Weights of a small transformer language model: 9 heads of 64, MLP 2304 tanh GELU.
MLP neurons of a small language model. Each row is named by its layer, matrix (up: input weights) and neuron, and shows model dimensions 416-543. Each number is 128 + 32 x the weight over its row's rms, rounded and kept within 0 to 255. Numbers have three digits each.
After each neuron's rows, "fires on" lists the tokens most often at its 100 highest values on Wikipedia text that the model never trained on.

L8.up684:132138182150136113124063186154151123098139107077100113121143076075122116118119118115174148105057143079118172097084179126132153079074141164172196136211122181160123148140156163130142131079176126050153135197128070120158124157144132115159090089108135129099139125127112167075202106171092159161135165096160137126119103109063106168130129146109159125063118174141129116116142113097101145121175
fires on: "-", "–", " and"

L4.up1771:183117152096148107140169119134131103138091108117142070149050135132197139178145102119070092130148135165194114188101140075102085139146117159077190119145098118095119090077080135109116117122185150126107104151111171145138132167089101145150166124127113158082166048094148140180157164137085138129234087121109095092128133073146140136083139158163158091104129084097141172143108099167130117136110
fires on: " of", "=", " joined", " also", "mel"

L4.up587:168133133102182098081095136118113081152095114149142144168104121122164133130123069135147110122086180109114095066098117117171149125121160133132120167178152130098177105115148101157123109147113137104171130204124148135100113139189139129144115150147083139119106133144171048120131101124138120069086182164141112158132101119146106111123119124146164139125173166149102124134139154138117143133162
fires on: " (", " and", " of", " –", " an"

L4.up1669:183110156150111116074110107138142182140076077094105142129114135135081112100137146206132157109143124127101217154100144117140156180187091119147069100144106108087158152087135179144129159188162085114127127157158214072143125119187175092156140101132113145171177132102123095169152087115183095184128145089173118158118154114152075120135125130087169127076124147133161158104184092117126143141179
fires on: "s", "ers", " —", " Not", "Br", " or"

L8.up819:123152177131136140144122098111158112113117159162109064142164131124207119117140105102090150120150108136103138148096118157090180081113189160090195119142123091115127177116143181174139127143079152126154125178141144109086166117136113109130155185134158159085133131132120097156166107117172124173161102087115032114132109177098162132092181118096110153156129125139106102152126115192152154095104
fires on: " |", " rail", "ti", " /", ";", " railway"

L8.up121:113169131146087150134079109117133178102144097095120100145124069117196128089117116170153104136105147136142130120123150192119136093119126113119102138143087116095156146066180212176119109143157137110094145099148112118185135127097097160133088100155083144069133085106131076125106186091152092080097093114114094204121146158070114115115123120091109123088149155146121133082088139156155151136126
fires on: " |", ";", " because", "rove", " spe"

L8.up1859:129080130143083220096107130174146158071098126098200130181094037116196150150106131178147103101148115133117154121118146172114127090116148171108145138148097093125196154123128131112157165169147113126105200131137118079110135121154164075147161183187138159156121103105126119116152113183155115120110088126102128163098093151095073161139175159149153120172154115100122085097171148218106146139088
fires on: " to", " of", " for", " using", ",", "s"

L8.up388:136151165086154114082092097098031108073129071094102153109176122152143097177078181099147138130094181114150124144111101185133145125109155154145130097094165082099119179132114125106123061084212182096129091078170176109150119105074158112088106142155088119129084159087092131098039130171183136169090078126118058167104134047115088094090172162093123154140147073142149067083110121141179132161129
fires on: " (", " 18", ",", "18", "elli", "."

L4.up1361:164142126128115118049059126106145123117129177155150102171105092117094030120165141083160107099080144096112126143150112163117118128099158151090129143138170166113139127064146151171079115138123134112119134106147080091146072104125164108114135173136127137128135126097129109146124089124098167109104106131130159100074174086131135119092040152092125136100123128148148161091142077083124145164064
fires on: " 184", ",", " 18", " 31", " the"

L8.up774:162104121155132116119119088162132166089111143089192102169208066124134087162164102175142149116179161129103111109136138144071141159143191147150153123110142108182160185069153183119097091161113116131150156163124183150119165133086159052122059094089083154094161171174164150156153111166149113130145071109114094201141135172088170179106166130097083110168138148152144146141184127145121090142114
fires on: " (", " |", "\""

L8.up982:104079122149132113145129118067183149106093130072162113133079131160124150053096132177115125063119154130176157105117086068160122140149150132137113208155031147151075162130074082104102142134094103107044179138099154098115115161126160101163174170142090136089125132135122083142105183138201154183146123111116124098073087167186159166087150132122117141057097075132116099095134136119079131158162
fires on: ",", " that", " it", "P", " has", " had"

L8.up1644:195132158140079188141138135105094133085126094055090116106096123162215116153116146144163117132137111105091129150081126111139114115063152150077175102122118146119211142086095182165078113203125112072152115166126154167138111139196131106134192159113116134142136155149113122190102134138167173109166081139115116136128111137082156130091177211094052103141167164135145104160160064140153129142130
fires on: " in", ",", " |"

L4.up1059:136099147099115075097104136060142121119131071131078174077122141106128145113132117059161150103137150104099097120130110140084082126155133108122115151169152176146181149092125151161159117127132150103058097160112169170209169060090107103131091070116159057151096140154159136118099156041142141094126107110108153142199143148104067129140122155139130118131130106146137083202165159152091150101078
fires on: " of", ",", "oca", "ial"

L4.up736:170119132113117135075103094084099153101107136139158174134135152096120076147082176192160119152135154167082157141113100116164197128183138083126135146149101114071109156114089171135081028139192134092169200152119226135151064118182172112153111139141141135127131091123110108130145172160153106143078062154132078089126114179126156183152088158099152130091108181153162115152111094145150087113129
fires on: "s", "p", " B", "le", "L", "ra"

L4.up1318:143153100147111137074105158083145138105110135138119198163140136070171140122105095165130076020174162173085071135148126114147091158137131136087198139144122110111166169153137122097143074131123080205113151090198123127130137109147169175133125077156135117105096059150107168106155104131090119176151076164169099126111038177105088227112159130103162092070167155093089144175066078138146061133080
fires on: "s", " children", " po"

L8.up781:139085175135126149095104126120114112150062168168164187110158146120155133173139124108158149134104139128112114124101116087124147161163094142171131114138088078127151187068159044145145071103108114112073114114191092154115134145136204139082127133084134126090082123110126114127083115167131104162120155103170107148133136128104122118122133143126132079078128097070191163141189128130124101125125
fires on: " |", "|", " and", " Hu", " (", " to"

L8.up2030:187108137122121107123168116124108161115076133103119096143129121133147130083129119120107101132143130154135195101128138147153143085118102081130109140164159085149192123113159122162072116179132137149167151091055119132104159108159112065135093154186129133103180105180092104110179160160156168119083184118119133161112123135139097094160139164111185141087129134064115082135158151074173067137207
fires on: " was", " a", " and"

L4.up1590:185124153144126122195155124125148142120106138097211148121168101133115088094082141086160123123124153112107091104145081175131128121183142171130085114168118115099152123136154132175177162089132112156133132135092138135144117162101170105122094125104116093137142078106135124115112115096165170103129181136164154144154136124192105103134134203123122140113059102090130116175123123153182125095145
fires on: " W", " the", "°", "–", " f"

L8.up2009:143113096134128180169073109097143092128056116125086109114096163119235098033152091131118065120121140140080108127108192115140069104206146124119113129141181117130175133075149128145117185126116151105186144139093200172130108116153118139179164156083103136079181173179166119121142116122181137157152085102119112125120035109122130091126099134094141141077145114045114107165132129164138102197144
fires on: " of", " at", " to", "=", " ve", " by"

L4.up166:141150151163114160089115107191136164127103124084148102155117091129133142105059130175210130094141143116156110120141111156139144126124167167127119138156141100148139149094159167180079079135183164094150117148128151225135159129173102144108110109075108126102090171165146073126151117092127133104147107093103125169083137112134157121132128132123122138121164129139204091135136150120104160144152
fires on: " co", " De", " du", " te", "po"

L4.up2079:135127085155125144108073119101123077078075144102154184150138164090135130076133149151110096114120204122075137142144147154186136090144135139074146142148121103128125154196127175160106125116124085134142178125129214198151143107076159122082077092172204135085141103106098135163141149100091142139174088158099085121097118151071110156137145099085097095124121119129216194148152122130151075117106
fires on: ".", " l", " Vo"

L8.up1982:116128132134110131066091145081160129104075125121031147162126116135135130081164151169107137161145140120124159177147120194116148110141145154228166062140119069089160153126137183120145128185131184155139142162132137153114130128100122122151142198124118114161192157100122095112181135090112111090167122158070102168126125118117130152123082135102104136145125207141154103146109115081144127109120
fires on: " at", " the", " (", " Ca", " and", " 1"

L4.up1034:184146147122146114106123172181179161157079106154173117040149046181120141106138095129150132082154139176106133106161132164133133112159173172115111140177137085106124133129155052088095141090141104129119137164116103163088129146215187090144106080122127129109160121186161126138102147085097124146129133147157150224133109151223101141141110199132130097116172193059160151166169145112101146106149
fires on: ":", " tournament", " It", " for", " of"

L4.up1584:125184103127142110093172115111121126071096079118149105080122209135084162142167149165099130159127113159095070115127156140136060163110090103064112126128132146129127123193096010160115119127097130103180115141086107126126138081172139108146083106154096151101139125123177106199094130125102138143140175125130075090119129133139089096100216164149122175096139099103131134087099162103128037093137
fires on: " =", " of", " make", " making", " made", ")"

L8.up1161:138146150160125097056092092098150124147097104146134105119087058129101080134176115143138097143147167099128112073071144146150174133127141128184131120159205113160107108131161154155141099175086110141113225121110090140132135120098109092151127085110140041131148166131146138159157101165136066126072138155102118137105150156116095106108148145134098137068165132118119085115133118128125117198077
fires on: " \"", "|", " 0", " a", " 1"

L8.up1195:131170146125137122076112054116101106107111138138204046134116054117118129134136163131131107134163131098089108127122129113133100089101145137136157120102130161136144136102107162139079114155144148051137150160079082127163128145161161085130125184133124168150196217158116081076124148082114082113174045078138138112116082059146132069122123141079131092084110120149117117112109118179163080134138
fires on: " a", ",", " in", " on", " first", "one"

L4.up1885:176156116101121128092147071100148136085121067117126100123129086144189138111095168147154110130156122196115123140128092163126152171119111153085136185114141101073191113149134098098109149137068144174102122187202099103118132162110128106107176075151119160104093177148128112130175108209123097103173201134082133113102162152131132111088135107078109073076144105110129096105167141135174110089135
fires on: " |", ";", "4"

L4.up1736:144144184136150125068118118137130165120107073154113099069090070097115040061085128097185118116112175166148128118173122162129174138097126101150077124142120132168168144099155183119163110078130111100080117097178128107173108186121164119163060093064115104166149129100118130114183178152118137225123069107131192149116127183117160140092100094136163123136098126078142101116196189108088193160118
fires on: " his", ")", " her", " career", " States", " died"

L4.up2275:122086136108131111074143096138145149144112100035205108129146084100134087119098176153157168174100135117132110124118127156137107112161111144107188110199096116167144080098136144138099098131062141153140164133132071145130037170126132167113146130121108082062091113136136167161149125104108124177154130134066133130075061167117137123138107100100112157179121100094159105168116109122142104139139
fires on: "s", " |", " (", "*", "si", " his"

L8.up2122:162103143166115097041063111098109128095112067124116126181098112125080092109175122112181208151020143108122134086121136146097158127111127131098127184117081169124173097080160093137149049147132133084109175212145119113174143100130118090160081170155131169108114096122118094189087117146130052117161131142100158082147143139127096174149097153084169169115124178148161192074124147095152126106112
fires on: ",", " and", " $", " to"

L8.up1233:164122144144171123117166104159139128116102075161126114146157100147159123177130133193170126089082133154115131107132135171145169162102184175127107144150124093132142123095110108162108162133146122128130094169122124137133142128126170121112104130110129118150112117083120073153128105149137112081100132094134169157164140104094121135142204102076109118086173119121117105129177146173054123160127
fires on: " and", " of", " Ab", " &", " in", ":"

L8.up1691:102093165167100075138101169102152135159083118150112131149158137110152144127152087159122170109148122095101169154120125125095122084141122138097132104164069144080149154148106201064137149106140161132173195135179141102137120128082091103099033120161109186083123169083113086112143151164178130143107056108108077115124121152106129095104102120073107146164126097107140144177151098178126100141085
fires on: "=", "s", ".", "ed", " placed", "x"

L4.up1555:154090135078152128138148121156173116124139162159088076093142106112122102108117096174148149114107096177193126172153175120119087062163143149179122119151126165151148118038167058096104138155105112141119123105082075079133147080116128135149151077081168093110096145123161094129139112166105146199127161144132075131131100130143111095079117107147114136169166112089141149194162097167098093082120
fires on: " No", " Po", " available", ";", " due"

L8.up247:161097127117128059128166113070189060037100144122142098183157091147114124127093114130174137131141156100133089163092078124116195118083193152122135134152137090160131111086128109074134130203090171062072182173113157124150123092142124131142111177170118145150150195151156123150122130146126083124185157144130165100178135123123132093099080145131093079082147120108145104135175169144091114202133
fires on: " a", " as", " the", ":", " is", ","

L8.up1127:156085141078090182106098133135189090089081159118125177142118100078116110140167131115118140178171160056086154125129124107151126131121133148158135088147068158110136167079095172145135143108070192122123168158162133129179103139120123092127071160196088165070137115142079104094119135150150116125103154102123079149094151136154028136136074122176134105095127140098153128130141123194087159170115
fires on: ",", ".", "/", "'"

L4.up44:168156131132107087135148169126121099134150133157165156170181107125134131121142146162144161147134059150164146118121125109087140155039090145163183067141137152183123128121107150152132101174129117087141160082074090137072116092129151157165128123134105117156099053124158165112158138129098146148146104139142148147092062158201125094133123086139144207117178153033161081155072072128109143105138
fires on: " |", "N", "7", "uc", "s"

L4.up1314:147112100111146157054117106106129139133116127118172119136100152122090184140174109148141160127067118177075156055118098132121054123076192104098106152078111152095166130091113135225112092083161117119041139158138149139143092052200168148132190135208114127071069105151090102158087084159079101118076142099136150085061127129132148120072117180099140098111197165149171173093150105148100074205083
fires on: " of", "{", " ", " to", " $", "7"

L8.up1402:107132130133150158190087091077155064148085198105150149133159149147100138112122130101162173090143148119147144106120060125114065121089120122102143169150099168166160124063140143164221092134071177167139157138163091132125103151123153096101133141127118183075120150160095165038128090167122164118148132104128126094116114115125104149109143139050096143138130136106156147077169083209214140148130
fires on: ",", " to", "'", " Fu", " comp", " t"

L4.up154:067156091110097125082119110122070197117125093095136124142142062155142066037163188178136112069120136129111125095108137156143174115121105085148100114158075130172169184098111135204116042101148199152130124085141144111075122129142142131107083113114112084114115128184123132135126124148175135201059067060211176131108121186138118147171164139087161098111117134129106138133210097125169123133098
fires on: " f", " years", "t", "s", " Wa", "p"

L8.up922:133096121193101170118088107109107131093089137129156153113150141120109103121094142168188148084095118069120117162103121120096243105065128140137162141156125132075181130086160140160183189125143093081160157089122148152145190088161150121181071120099182090158125086094071084111164164085189119129102105129138155109127148153132073166169097153026122095143179110151134065221163109093111074140113
fires on: ",", ".", "Al", "th"

L4.up1080:157186101144119142092082139123152165094119158036125114132098119146147151137113172146153124082119184117107131137153139171114123101152148085112111122158130112163167155104171198218116096142131097100049136129137125144123151107144127150167119117104165131083109116128105090077170106115112138147121120127100107084100175154159150147092192148069132137099100120134143148109155113160118110163110
fires on: ".", "-", "|", " /", "\n   "

L4.up1376:109118118223160133175045060104134094070150127141120168180130153142057163060063150132124160116096106098116116102117130161167153119176104174152162181110126105083107115174170091135133166117132114150141138130131094127093141169120125085119117056105165154117194157121116178151160183121188065142162112078164072109114118128164106130190165121092086116098115155103139092102174127144091157160121
fires on: " name", " of", "din", " to", " the", "n"

L4.up230:123142137098150137119047140155064119156100115104115247083170134161144130187121133119120103149118145118164197118125086088125156174120134175174122155181121078112156143125048090095109133101083147158135116148189130118100203082104100080111131096123115113114136152152102124121173147111080170135128131098125119117142113084137155148125138180114118108144173078091124166145118119108133113145116
fires on: "-", "m", "ł", " of", "ska", "'"

L4.up5:147103149101122142051077097142110142115092140150109122151102158177143053130123024133142172058132167185083153056144124124150192140142130179135141128160151113137109159117073165127124129109117110105066155170132171073138148125133186153125121150159120141132112111155088144102125150117132055089165139111156114137157070122112082163113135115121116105103151181125122107151133142178123176145124
fires on: "s", "ls", " They", "es", "ers", " they"

L8.up1205:149108135172144109120066124101153115152146106148122133122099061087099139148134121149155176128082192087096086106129093157116136079130162118170123125121099111103092162130163134184138068068114190113090165121092166141117152127128167111167123121152088136099152143110146064144102139183111079102119165092070135128141088094147095084141116133091152124128177053150156156123143181186095148120103
fires on: " in", " of", " The", " Les", " for", " |"

L4.up2218:135104130197163120133098077152126136151158092085145171131142126116109203118076121141145184123065170073120123078111146144147137105134109177077112133138069097128151148131136170208118082158202162136138138150105160143118117073105150130158130139140150141073121112135154125133109144129152116117148120095135117132089170118145135107150121136108137124141075100152186154070136152141133099149132
fires on: ".", "The", "\n   ", "-", " The"

L8.up938:192163184169109146132085076135136185106093156135216169170152143096104138139148120126112162147102135099125079170097151116151119120162104052071099140162091157106155185080090153139137126173108142095045145157155083162137148108133149137136091113127119114133149127141120070122158138117170165082110133141079169129102141156120141158153104149098124154110143120117157042146125082110091097127085
fires on: " as", ".", " As", "Al", "As"

L4.up1666:157097110196093119173177142117155130088120080090130105159089152108076128145136079096125096117155080187121160150145125125137099152090167091116110107132157157150119135124144172152176092154135143117128129133142163181104139122176185170211116152126149099140107147146088130140119132104106101144079122119177145106190121180133158073076117045138120190137118164128136167142146162109100118187164
fires on: " of", " than", " down", " to", " from", "ia"

L4.up1900:146156146156125138162133159099158116213090147109151166109132066161087115162093160149111141104088122124160117117144118191143154142183167179169139120174169153132112142121107132127120047146113163182077092135163126115169156154163136100124143119200182154106171114052134157150118100098095113135111160083104154090146156163120112134083170100142091132185193112072197118071144111182107106106107
fires on: "=", " |", " during", ";", " small", " find"

L8.up1798:139142158132100137071112080150110120106112129140158161109135129120108126125160145137133096105108131141144131164132123134149144084134093113119124098127128100097196095138088173189087119183130177113128158148086098117182171105087078104122137103195078140103112151149068123159123079138156139103067058144119139157101134114091148091141134137099161108106172141164161086100118053184167145126129
fires on: ",", " before", " by", " while", " ("

L8.up943:139094195117112115154063142128076174118063097143192121143143103136189101090118064115167124098126156117168162137087141138158144106109146093102123117152121108145127174095153145134124100045138141146177140177112091085117157070141168123138125140116071105158142156139107111192165137136099094135141088116121170130148092190141130183078158187142130110115115119142103145147162143172097148117101
fires on: "s", ",", " As", " as", "As", " men"

L4.up1025:184098104191139127126124146103184087073091085104110119138144115206152109130127140084139112079128148115110116136058123105150110111098198155132156094130136078098131176074073112092040121079143133141133105074117092126202098125117218110157189149163141202115174122144089150138101136119182165138138157166151116146157098148115073114124159182145144130084140185070131111172164101120086126137154
fires on: " It", " of", "o", " Congress", " Game", " January"

L4.up1427:121159097084102127131119117162091157121178230137113119129131067169126110133093161070122097075167131152121153140118175136109164116114118093130157148152150155126137175098187141094120148135121085183158152119066177143154159168130160182140105128123106139148172110144134087117123138106109102120114112128164139129199114146164067112128129150112163102106133150133132125136119175111131124085151
fires on: "s", "|", "ous", "hy", "ated", "y"

L4.up1068:168125141139140101114075117114100159131115097113119085118137142152114203143144103118144093122117173162098145100143127111098148140141129162092089095127126168137150157114100121109091148168112109149108105130093131087141116139132150082081074130166108124149083117106151128160103132081125139143162095165148156119172165106160120132128098125154134119093097131106133123135186147163128112129123
fires on: " of", ",", ".", " USA", " FRA", "O"

L8.up2280:157082187116130159062136062086120142101107094094188120107063116145135142117116125158148135088085133145143166182145166153181115127154154065098119147160090126083196133123115157180082166095143115159093082131114119109178109162100137126157113105160116126086140136154098127134168124144124152139087106157175115090095088152162126182117071159118107137108131109128132162148146070145126119158101
fires on: ",", " album", " l", " it", " was", "\""

L4.up1707:142095155093198098079129089148118103156150108155129142143111069167167141193076114133166148122062147133164086112126100150112135141128186142117145208128170131067157141128148133149123099133158116088116121188145168147119089120145081090121135146135089095150092137134152124154121095181107085156107149158125152191131128134128126112101112109102133114100122151146109161170157108161103103119075
fires on: " of", " and", "|", " &"

L8.up1231:205090149039161150101079091157134083166094134085184097139136112083138151173156167098179078145076116154115079124105137174161108164192155077125146128155121098133157170098151127122123107114099150142143111144131110165189110060124130139141117130133151123091104146118122053082081105121119079105131148076117118115089138153130158142046163124162151142124097213072158127155148136115118090078166
fires on: " a", ";", " medal", " |", " of", "|"

L8.up48:139108149158108118115056123145117111132132169106133092146166110154117093163120125197140134090159170142058117106148125131091174199126138154129118089159140144136163149084133122109108141144071104167093139179130115130169144149157147129094129105134083130139109164164101105146117128159158122133113103209041125151156126185133116103155164178116107095089137147137150070115161079080107135127172
fires on: " |", "|"

L4.up960:143138139149121162113164066130152166130152145102147130104100109110091121036127134110150080139110138105135199116118167133109097085099130114104180158131118125147176119169131165197112075106096116118183128206127144233154164117098159142152146130105120136137116126163097108087155106161112161094177151140159105108113121160121153198096166164127102137099155150146151143151134133160123084162117
fires on: " .", " o", "|", "-", " and"

L4.up934:188130097123092099033121098184131124153120091129152143128166117168112084100172099170187118154118088124130108096130139168144078104117179074118163222141126112080207138112134146174100062157138153118124088150144132115160118122123114127141148155179101131104147148159132049110134150153108091036056107115113157135150188113161154125091072109122136116078157163112163144069173123102113106127125
fires on: " —", " be", ":", " more", " in"

L4.up1028:190143114138155136040099090155115110153097146141170135122095074141145131137147113141089103142107144165152149043132101148100139130121103137197161171133190128129152121111159127189127067156115170156130169201141107122069080079139153167125142124108067144136162094133151114161087115162123137102122179132089127178136087097153180094139152146110162137084196105152161131121219166108127160126106
fires on: " of", " and", " under", " /", " over", "-"

L8.up104:127157135140132122101090087164116152113156119186101177163120130118145068091123077112126143141101157090081177156142079130159105155197185097161135066147170125118160110113109128149126104170149155171111124171173144139131138158141176097194125153136144170126144132129090172095132086140155121110135074205148113130126079102137156089107169255093097094083133154130121109133141105132155094123165
fires on: " at", " (", ")", "cer", "s", " Education"

L4.up164:123165111074203166095099063121122140127080146089156099102135110179117104103099131147188083102097115145133149154170126173140117110170119154172129114133140134110127157090132105135124131101109099172129149136202126168141144150129132179098159081120065170088155077156145084095162145118101153110133144139111124120122197112097158134132090155035115101148155098100134046144146088110138097155126
fires on: ";", "–", " |"

L4.up1636:233135159055152160111215075170187133153088086138158085138153118109136131126129106122175158161136109162137131109089087124101178142172174098094143120162109117170145137143154128124159103114108165131166193142092150175146122158142135123148118135131135149124141225137147127088055042159134121183146185092147085120136065098214088142110112101100159150115140103108132134125185085109111111112140
fires on: " comp", " bo", " ac", " At", " imp"

L4.up896:138178108161100167089068165098100133094128128050112134153168177119117151119148065145139244130113124108083081115091073128103123040105127158124139152165102078141134172084148167163142075127145136071119169155128133165147177165151172137208156073147185110085076106094087061157128128189132126142123158130134115152176080177090070107109116101096153135121163162138144116126115168100131119161161
fires on: ":", " of", " Le", " Jun", "tar", " |"

L8.up328:099072161130152131088091107098116117179149093107139110108116089109148079184121095131199108153157155161065111129118106094158131117166119103106183149164127175197113138101147152109139086127097150162176196151121092138139137132120151094174086107114116134127137115207117066126060096133114107144078174116152124162127056163133134151139181138139198109122170176122132135115170135126134118159180
fires on: " a", " of", " s", " "

L4.up1461:166142166123158175137089106095101145082099137116133212191129129119134111080150079173120102117099120155119155145091180109140141118137121123109085122166104149131154114147121088163123194128119117134170131208105158157166156129049158132155090075155171100132088074083077139085124117129137111142141144130127107064078070060116128149103201143090118104123163175127123181144137136122169137123150
fires on: ",", ";", "s", " so", "la"

L8.up707:142095151150110169107088081149073087099093135112114095056146034095137106134174115142169097071143154193114135146145137153102141108114138122108187112126117135169097143092112119133147168115142154111150138184160138141101151112120154122143151091162112151132157175208134068147133111183115105143157078127100145155120127089087109153097189162113131109066133115144125130126114154118085177112176
fires on: ",", " In", "|", " where"

L8.up229:082068108189129094109128111155116153132128183170187150185054091097105110110098088131132121169143127119089033164122105128105191164156171100122182155135126114140136174148062145103192123153133099141164163111165176167129087124122124150113080142128114159052172118133106098141121163146123179192117073141172075143042084138127129170106134102099128072151173137134175111118124142140126121128083
fires on: ",", ".", "E", "\n", "ux", "ed"

L8.up1074:130161191111176141097060126079146208155102174130122105146102137126109137121129128160182064163072145108179075069073123193153175127109179139103129136098165047138182148118219111134094152123111142102133125190164136202154134110126100085123144113062132090113119145167181121144174099136112118096136118147164120213139097121089118076066126097092116094141171158099157060164135160106106112150102
fires on: " of", " My", " with", " Jo", " |"

L4.up895:102110169167172123173076155127102107106085110135101148110129155084206065115141050137188194082132133161122102120122157143165121127112063190131105113124132127079167157177193126135141121166152079120156117137137125082143093111104120119140094110137195131104087073123075130116191138114165153144154069114161114073133125121070116181101154127083109104113124140141093098147147124153115210147136
fires on: "s"

L8.up1911:097150165072179164081055126097138166098113130062198131102145111137139102121109083135138138162137159098088099098113126187079145079158205040121184137149122168158159179110155145146108126089192141151129143172178136156130132076092102089150101126104114066104129071159143097118170144171102112176103168131160139164093086111142080086111128176133135141167112097151104099139111123174107117148165
fires on: ",", " of", "s", " Sal", " life", " go"

L4.up379:145142126137181111126121100187208128138121155107144175126136162072100103118103097112123122067081148121098125121093160142131171165119137159171143169124132054178161074179136110156134136135138067106116130121131113171112095105134100111171145080120113115142152133108157082117171107115179146140154082123104120112130180097095122114086142146136103133127136167121158120128119148147149134095066
fires on: " of", " |", " Don", " Del", "John", "El"

L4.up212:125149111123112135145124126123167104088101168122182098113143121125149191148156144133213128137085099133125094105099121124108126150134097121163130102145149086098126180165119138095172110120166099094170130223084108127137101144170067170126158141109149123120126115141139150146093132121143158099127142168077196107169066091112145100109147121129148102143176118167182176162115113102157131106179
fires on: ",", " he", "-", " to", " Inn", " and"

L4.up2265:140156115094185123121120130138143225111111108161141090190082056126115094078133165081192168098131142163137089072130171134116125153132124138146077141102144150147153118119137134177155122123119148114138168148144147106104080185165125147151095080092141119092120156153162129133116108127112104128096163119078118078070119069151183079060140151143084182102110131114130129120131138090127129140101
fires on: " his", " what", " disc", " det", " cont", ")"

L8.up884:146117077066128168094151085113074098092080112076154092125177092162153136102056121118150137076150092135075126077059141137084167106210146151152140152150118144084090123081089092114116088193144130130101112135108161127138142143127118138122051090200085133074113102150062119147111170190152100100100138117116106133102093109128107125144143164093165118093107123078110164116124084141148136102154
fires on: ".", "C", ",", " post", " a", " ("

L4.up2147:192193160093132153121147169075125101172167094158123109129122157158061164106121131179155089105123110079157085131172162134143136087123091142125149090120077124104089093153090165140156129126170083062135112115130091131158092122140136078127142131138141185128143118074109120150088175080176035107099118097160087190108157219100139183093095143140142134125078076209098155117156125124171116094112
fires on: "°", " of", "itar", "s", "67"

L8.up637:149109146137151143080113123126055121097132128106151134173126142175154081058089109183171094078065118131080147117102168120152083148130145137103163152122153124139213127127142141104125112160173111126105165144146142120203121143142125132140130159160098152102150124131146129129115146190165109059110087121137140158095140119131102182137183165136121143150149116137133172063176139114104159104129
fires on: ",", " more"

L8.up5:154091119099135106134110125142068097120156121148179181140153165094159129157194121149163093137119159130098114108101140105085185096147111108146156150163110126130212143106111160151128162094108089153126114153131066137110166113105147098134096144089147138135166156182135094174139169158127107130144094101090043153124148123071169086000109179120131158026165161088174138155110106157119126142122
fires on: "-", " that", "–", " (", " to", " of"

L8.up675:145110137153131120107092092190139124160075107101176147155102109172073174138182155141167090110083112103091093100212148112144143104135149125147121122116161071156140192107170106144103098131110124154089112116103126204166122135152128094074166140106146152086109145156159088122139093095068094145116160177102172207111139142092148091050090090123104068065125137052186140122174073169156134145159
fires on: "–", " U", "-", " du", "{"